python train.py --num_hidden_layers=8 --hidden_act="squared_relu" --norm_eps=1e-05 --rope_fraction=0.25 --bias="qkv" --decay_shape="sqrt" --max_seq_len=256
MLP neurons of a small language model. Each row is named by its layer, matrix (up: input weights) and neuron, and shows model dimensions 64-159. Each number is 128 + 24 x the weight over its row's rms, rounded and kept within 0 to 255.
After each neuron's rows, "fires on" lists the tokens most often at its 100 highest values on Wikipedia text that the model never trained on. A number after a token or word is its count.

L2.up121 [149 116 153 155 124 158 121 120  85 149 142  92 164 170  93 140 144 153 105 141 128 110 130 141 116 152 155  97 159 139 128 139 153 137 129 130 113 176 100 142 124 109  88 115 127  88 132 152 142 128 106  92  51 126 108 166 181 149 150 140 148 112 133 114 161 121 137 135 178 144 154 120 140  93 136 112 147  90 119 148  92  75 126 133 132 143 129 152 121 146 121 138 131 146 124 168]
fires on: "it" 23, "ar" 10, "ed" 10, "ad" 9, " of" 7, "ate" 6

L2.up393 [133 127 126 128 148 124  92 126 106 158 184 118 129 121 116 123 146 127 154 107  93 124 126 121 116 143 150 101 135 113 160 103 149 128 145 161 115 159 114 178  99 165 126 131 110 139 147 107 120 131 115 115 135 179 119  93 134  89  92 114 131 100 154 165 139 149 101 139 155 161 112 150 144 124 169 183 106 122 113 146 144 126 112 135 153 102 144  97 125 144 141 116 127 155 157 104]
fires on: " off" 35, "ic" 22, "p" 12, "ang" 8, "at" 8

L2.up273 [108 149 154 145 152 117 147 143 123 129 117  94 168 168 161 176 112 115 114 125 120 125 127 107 135 151 140 155  97  91 124 141 110 148  89 117 105  98 117  97 138 179 168 150  42 120  77 138 117 162 166 136 100 146 170  96 179 169 131 143 147 175 160 110 170 128 137 121 153 160 154 138  91 143 131 129 127 101 143 150 118 143 143 156  99 132 164 130 118 106 152 104 119  94 146 146]
fires on: " |" 100

L2.up746 [145  98 125 121 153 141 108 165 136 120 131 114 122  98 143 149 151 116 141 138 128 104 157 151 145 125  99 137 116 117 144 162 143  88 180 103 135  87 149 126 112 146 138 125 131 100 147 125 115  94 159 158  93 119  98 135 150 110 112 145 149 101 140 107  95 133 132 145 162 118 116 110 106 145  95 113  75 131 132 130 134 157 128 137 160 113 171 157 115 145 147 152 184 141 181 115]
fires on: " as" 43, "e" 24, "ing" 19, ":" 9

L2.up555 [101 129 179 144 119 148 147 118  98 123 139 118 109 103 169 165 161 105 110 138 165 120 108 137 173 103 151 138 124 149 139 148 171 124 130 147 116  91 141  94 135  96 134 168 139  94 144 117 115 138 104 131 112 129 138 131 157 150 103 142 144  93 137 112 154 106 105 135 116 131 121 110 137 152  97 140 116 107 106 172 118 145 166  83  79 125 141 120 153 119 139 127 124 172 141 177]
fires on: "ol" 49, "al" 24, "ab" 8, "ud" 8, "h" 4, "ar" 4

L2.up565 [174 144 165 120 156 126 137 148 151 149 143 126 157 133  91 158  96 154 122 146 104  98 118 153 107 152 109 136 150 152 159 125 131 174 175 100 121 118 101 120 157 127 121 121  94 124 117 143 149 162 150 143 108 111 154 166 145  98 129 129 158  96 109 130  96 144 149 148 133  98  95 133 113 164 181 106 141 123 100 135 119 119 164 142  84 152 116 125 120 154 110 129 106 130 117 126]
fires on: "es" 15, "e" 13, "ot" 13, "p" 12, "et" 10

L2.up356 [116 138 125 150 115 103 157 149 124 165 118 130 119 133 130 102 102 131  51 144 150 123 159 149 161 153 136 163 107 122 149 119 134  99 152 147 105 118 151 170 155 170 153  70 139 108 138 126 118 142 128 127 127 145 122  96 160 122  97 143 120 150 119 122 102 130 104 124 152 112 173 116 118 122 185 154 142 138 144  98 101 127 127 132 124 121 100 145 148 160 144 159 134 150 133 139]
fires on: " sh" 53, "h" 22, "old" 12, "n" 6

L2.up187 [130 136  84 160 113 152 119  79 106 125 129 149 159 164 115 123 106 112 116 111 107  96 140 100 100 142 126 168 126 128 124 143 122 140 127 155 153 102  97 110  97 135 114 159 103 143 145 119 119 125 100 170 128 136 150 114 113 121 149  93 125 154 176 147  86 105  97 135 148 155 148 150 110  99 130 147 129 100  95 154 141  78 103 168 125 124 164 133 128  73 111  87  94 135 169 152]
fires on: " |" 29, "le" 13, "\n" 11, "on" 8, "l" 8, "ons" 6

L2.up499 [ 77 137 107 115 114 129 120 156 151 120 164 127 102 171 117 105 162 138 112 125 128 121 130 132 138 116 120 162 184 128 122 127 171 123 118  70 103 151 137 128 114 158 153 103 130 140  78 123 135 105 138 160 172 143 143  98  69 117 111 154  76 160 167 101 134 109  91 132 114 115 119  89 159 118 149 124 151 116 101 126 138  91  87 140 128  86 120 145 121 121 159 108 119 111 137  95]
fires on: "our" 22, "am" 18, "ear" 16, "us" 14, " from" 10

L2.up704 [116 120 109 146 121 119 100 106 120 172 166 131 128 114 101 115 122 149 124 148 118 147 106 145 130 113 138 140 124 196 137 188 142 119 157 135  90 143 115 112  98 146 158 158 127  83 150  92 181 158 125 110 205 167 124 114 134 162 130 101  96 119 121 119 129 125 166 132 142 135 174  97 130 156 163 154 140 147 110 145 120 102 150 148 109 125 146 113 107 119 160 125 109 153 129 123]
fires on: "ro" 38, "c" 23, "ff" 12, "oun" 7, "ch" 6, "k" 4

L2.up296 [130  99  91 114 104 124 145 115 150  88 106 150 118  85 140 113 127 104 134 153 139 136 126 182 113 167 124 114 134 145 115 123 150 132 119 110 108 122 125 104 141 150 119 163  76 119 114 127 119 143 156  99 132 138 134 121  88 117 112 107 116 119 103 112 124  91 144 115 144 132 111 151 165 126 133 119  99 127  77 158 153 131 132 118 105 147 118 130 130 107 113 166 167 133 163 118]
fires on: "m" 36, "l" 30, "n" 10, "i" 9, "r" 4

L2.up456 [106 103 117 141 135 126 170 145 123 165 151 105 138 115 148  77  85 121  74 118 170  84 126 141  96 141 157 122  85 145 174 112 166 116 161 114 128 144 132 134 123 133 145 103 136 103 115 119 101 106 104 137 153 135 193 133 158 137  80 132 152 140 126 125 136 154 123 151 108 144 128 119 127 146 167 106 114 141 148 114  91 105 128 145  81  94 121 107 127 127 145 145  92  82 162 115]
fires on: "h" 51, "av" 13, "ph" 11, "ah" 6, "oll" 6

L2.up687 [112  77 129 146 116  81 135 155 111 161 105 135  92 125 174 131 127 119 127  96 156 124 102  89 137 137 109 120 167 101 161 188 153 123  94 123 123 132 145 122 156 121 108 101 100 117 125 135 127 123 134 160 137 126 149 118 125 174 114 143 147 116 116 139 152 152  94 127 132 172 103 112 137 102 114 166 113 134 118 156  92 116 118  97 126 142 128 103 159 160 124 129 114 161  99 107]
fires on: "ab" 73, "b" 8, "-" 6

L2.up433 [121 143 141 171 151 116  81 133 104 147 132 118 158 169 139 101  92 114 133 137  93 122 167 134 115 134 118 119 121 117 138 122  97 140 146 154 113 177 156 111 132 111 127 143 140  97  93 107 121 124  97 136 140 140 126 121  68  89 140 106 128 152 150 156 135 134 155 110 181 164 147 144 184 157 186 116 124  92  84 162 124 103 133 132 138 133 131 151 153 124 152 141 145 163  76 147]
fires on: "'" 28, "ity" 27, "." 19, "ord" 5, "ates" 4, "son" 4

L2.up564 [114 132 103 121 126 131 133 135 110 129 153 121  87 110 106 101 123 147  86  85 150 106 136 113 100 114  83  99 121 114 113 165 146  86 168 148 133 124 100  89 101 114 135 126 114 137 138 182 115 138  89 126 116 147 108 143 118 111 132 125 127 137 131 141 116 131  92  86 129 127 136 100 108 144 146 129  92 145 117 101 118 124 120 108 118 168 135 172 121 102 103 110 159 138 160  93]
fires on: "end" 32, "an" 13, "ock" 9, "ing" 9, "way" 8, "at" 8

L2.up538 [148 127 124 139 131 138 106 163 116 144 141  94 120 102 120 127  84 151 121 126 157 117 112 110 103 167 115  97 123 127 147 139  94 106 119  93 153 160 113 100 164 157  98 126 130  85 135 106 119 121 127 169 152 100 126 104 140 143 146 122 158 100 128 180  96 110 151 131 127 113 135 105  98 116 145  86 151  87 108  86 107 109 118 147 134 117 114 113 137 117 137  97 110  81 119 142]
fires on: "ad" 22, "a" 15, "ort" 9, "on" 9, "ate" 8, "uc" 8

L2.up52 [122 101 133 106 121 132 173 139 144 123 106 121 121 118 173 128 140  74 126 180 133 187  97 147  69 157 143 130 127 105 102 115 104 116 118 101  94 162 145  92 131 135 116  90 105 114 139 113 153 117 133 150 158 167 126 160 130 136  92 125 189 136 160 115 119 140 110 182 110 179 134 115 162 110 107 102 127 140  92  92  91 171 139 119 135  81 104  84 121 133 142 163  94 126  86 132]
fires on: "ion" 34, "im" 27, "y" 9, "r" 7, "u" 5, "in" 4

L2.up60 [168 128 125 132 125  93  70 137 145 164 114 119 141 162  94 135  89 147 124 131 162 127 130 163 127 168 119  84 168 162 161 181 126 108  93 117 131 131  86 137 138 142 118 133 128 110 153 127 139 165 121 127 159 104 151 107 128 141 163 119  96  88 166 161 141  97 128 145 119 102 129 161 126  81 146 120 121 166 140 120 154 111 120 180 154 133 174 132 128 123 156 131 124 132 108 150]
fires on: " I" 85, "ort" 4, "I" 4

L2.up566 [119  96 157 174 162 122 109 144 187 163 138 104 136 129 122 148 143 135 171 129 136 154 134 106 156 141 139 111 136 123 142 141 167 127 147 132 162 116 132 141 140 130 117 155 104 139  79 112 137 109 131 126  78 140 134 164 155 143 130 152 107 116 115 144  94 104 172 129 134 103 101 124 122 128 156 121 134 105 126  98 134 105 115 131 169 140 125 153 165 159 101 117  96 116 103 173]
fires on: "ough" 23, "and" 16, "S" 15, "A" 9, "C" 8, "ie" 6

L2.up589 [150 162 170 113 140 129 156 151 140 144 102 131 125  88 113 156 130 146  92 140 123 123 136  97 127 103 105 162  90  89 145 119 125 140  99 133 107 137 131 140 124  94  74 141 118  95 126 167 133 133 150 102 137 164 122 113 102 166  83 137 143 145 132 122 130 147 154 108 155 118 106  91  80 108 135 141 172 133  58  93 132 153 130 124 108 120 138 160 161 121 155 172  96 107 149 134]
fires on: " sh" 74, "n" 26

L2.up335 [123  92 111  98 122 163 141 128 151 150 122 121 115 111  98 157 149 126 140 139 115 124  82 131 149 174 114 153  84 114 167 161 128 137 145 107 155 125 145 135 209 104 168 108 134 142  92 133 141 127 158 144 124 144 106 124 134 149 106  85 150 115 128 119 127 142 106 138 127 177 111 112 166 118 141 116 141  98 120  87 151  94 104  84 131  96 176 111 133 105 160 160 135 115 119  95]
fires on: "pe" 39, "le" 13, "g" 11, "c" 9, "h" 7

L2.up380 [117 161 100  86 112 138 127 149 161 115 164 153 177 106  92 135 143 136 143 144 140 104 167 134 126 113 108 102 147 120 190 141 118 149 128 140 100 135 111 112 129 139 140 134 100 158 130 121 106 106 117 118 140 128 125  73 135 147 107 121 197 141 117 173  94 164  60 116 160 179 141 136 139 102 137 125 130 129 130 166  94 156 134 139 155 108 156 123 136 119 139 126 126 155 138 142]
fires on: "at" 47, "h" 12, "on" 11, "p" 10, "ah" 5

L2.up244 [174 116 123 120 176 185 164 118 117 132  88 124 129 102  92 127 171 136 126 111 135 113 162 153 143 140 162 131 160 130  99 141 116 150 102 107 137 157 131  81 140 149 144 161 100 162 133 117 125  94 151 106 122 140 131 141 116 163 130 143 132 119 156 152 116 127 118 149 164 119 123  66 135 114 144  97 163  81 121 146 118 127 130 127 104 174 126 162 145 114 129  91 126 159 138 104]
fires on: "v" 33, "ment" 18, "m" 14, "ur" 12, "an" 9, "r" 4

L2.up51 [140 131 130 125 110 130 137 156 150 164  95 123 108 110 141 183 139  99 104 161 148  96 126 140 142 143 149 138 135 161 144 128 156 156 180  76 122 124 121 134 140 137 121 131 108 106 141 138 146 104 171 135 125 108 134 134 157 126  92 140 115 111 106 135 150 106 106 128 126 172 132 118 149 144 178 112 144 139 102 132 124 170 138  97 154 118 134 110 120 132 220 144 152 130 147 137]
fires on: "h" 71, "g" 11, "u" 6

L2.up594 [ 80  93 135 126 144 154 141 147 140 175 175 143 138 135 169 165 147 179 153 134 156 152 104 119  87 118 149 124 118 115 123 115 115 106 130  95 100 139 102 133 168 134 166 121 153 140 129 154 133 106  98 127 110 152 125 140 160 137 158 147  85 130 129 100 128 150  92 127 145 122 115 138 152 125 139 147 179 118 105 142 150 146 131 160  98 154 114 166 145 114 137  98 133 136 107 138]
fires on: "land" 20, "\n" 13, " |" 10, "." 10, "==" 10, "g" 9

L2.up762 [118 118 122 112 121  99 100 100 121 122 110 116 148 131  79 106 101 126 106 119 120 131 151 108 138 128 191 131 153 128 150 122 101 127 141 120 120 156 133 136 129 124 121 171 137 137 129 162 168  89 124 100 141 130 136 122 112 157 116 150 115 122 118  94  79 111 139 121 144  89 173 116 153 139 124 146 128 130 105 110 147 109  63  97 167  94 116 150 143 113 158 119 125 143 113 165]
fires on: "s" 54, "ro" 14, "ts" 13, "k" 8, "ions" 6

L2.up665 [153 109 182 101 139 135 130 115 164 133 146 102 132 151 107 129 125 125 125 158 147 173 142 117 117 161 114 129 156 158 131 151 170 100 119 161 103  89  88 105 123 147  94  94 101 102 144  78 137 127 148  90 117 133 117 154 127 121 127 116 131 124 137 127 158 172 117 124 155 102 108 119 137 144 118 120 155 105 158 126 105 148 150 162  99 151  75 154  86 100 125 112 112 147 106 124]
fires on: " M" 41, "e" 34, "et" 6, "mer" 6, "art" 5

L2.up482 [ 95 117 129 171 109 110 132 117 154 127 112 134 116 127 165 132 158 153 105 154 184 123 170 108 105 109 110 136 143 162 127 119 123 156  99 137 122 106  99 105  96 128 144 121 150 108 117 111 152 117 120 129 125 139 121  75 128 138 148 147 125  94  68 120 118 113  73 107 133 142 111 155  91 107 117  76 146 165 132 157 137 125 117 168 109 120 136 159 170 100 151 102 136 152 128 123]
fires on: "." 53, "==" 24, " ==" 14, ")." 6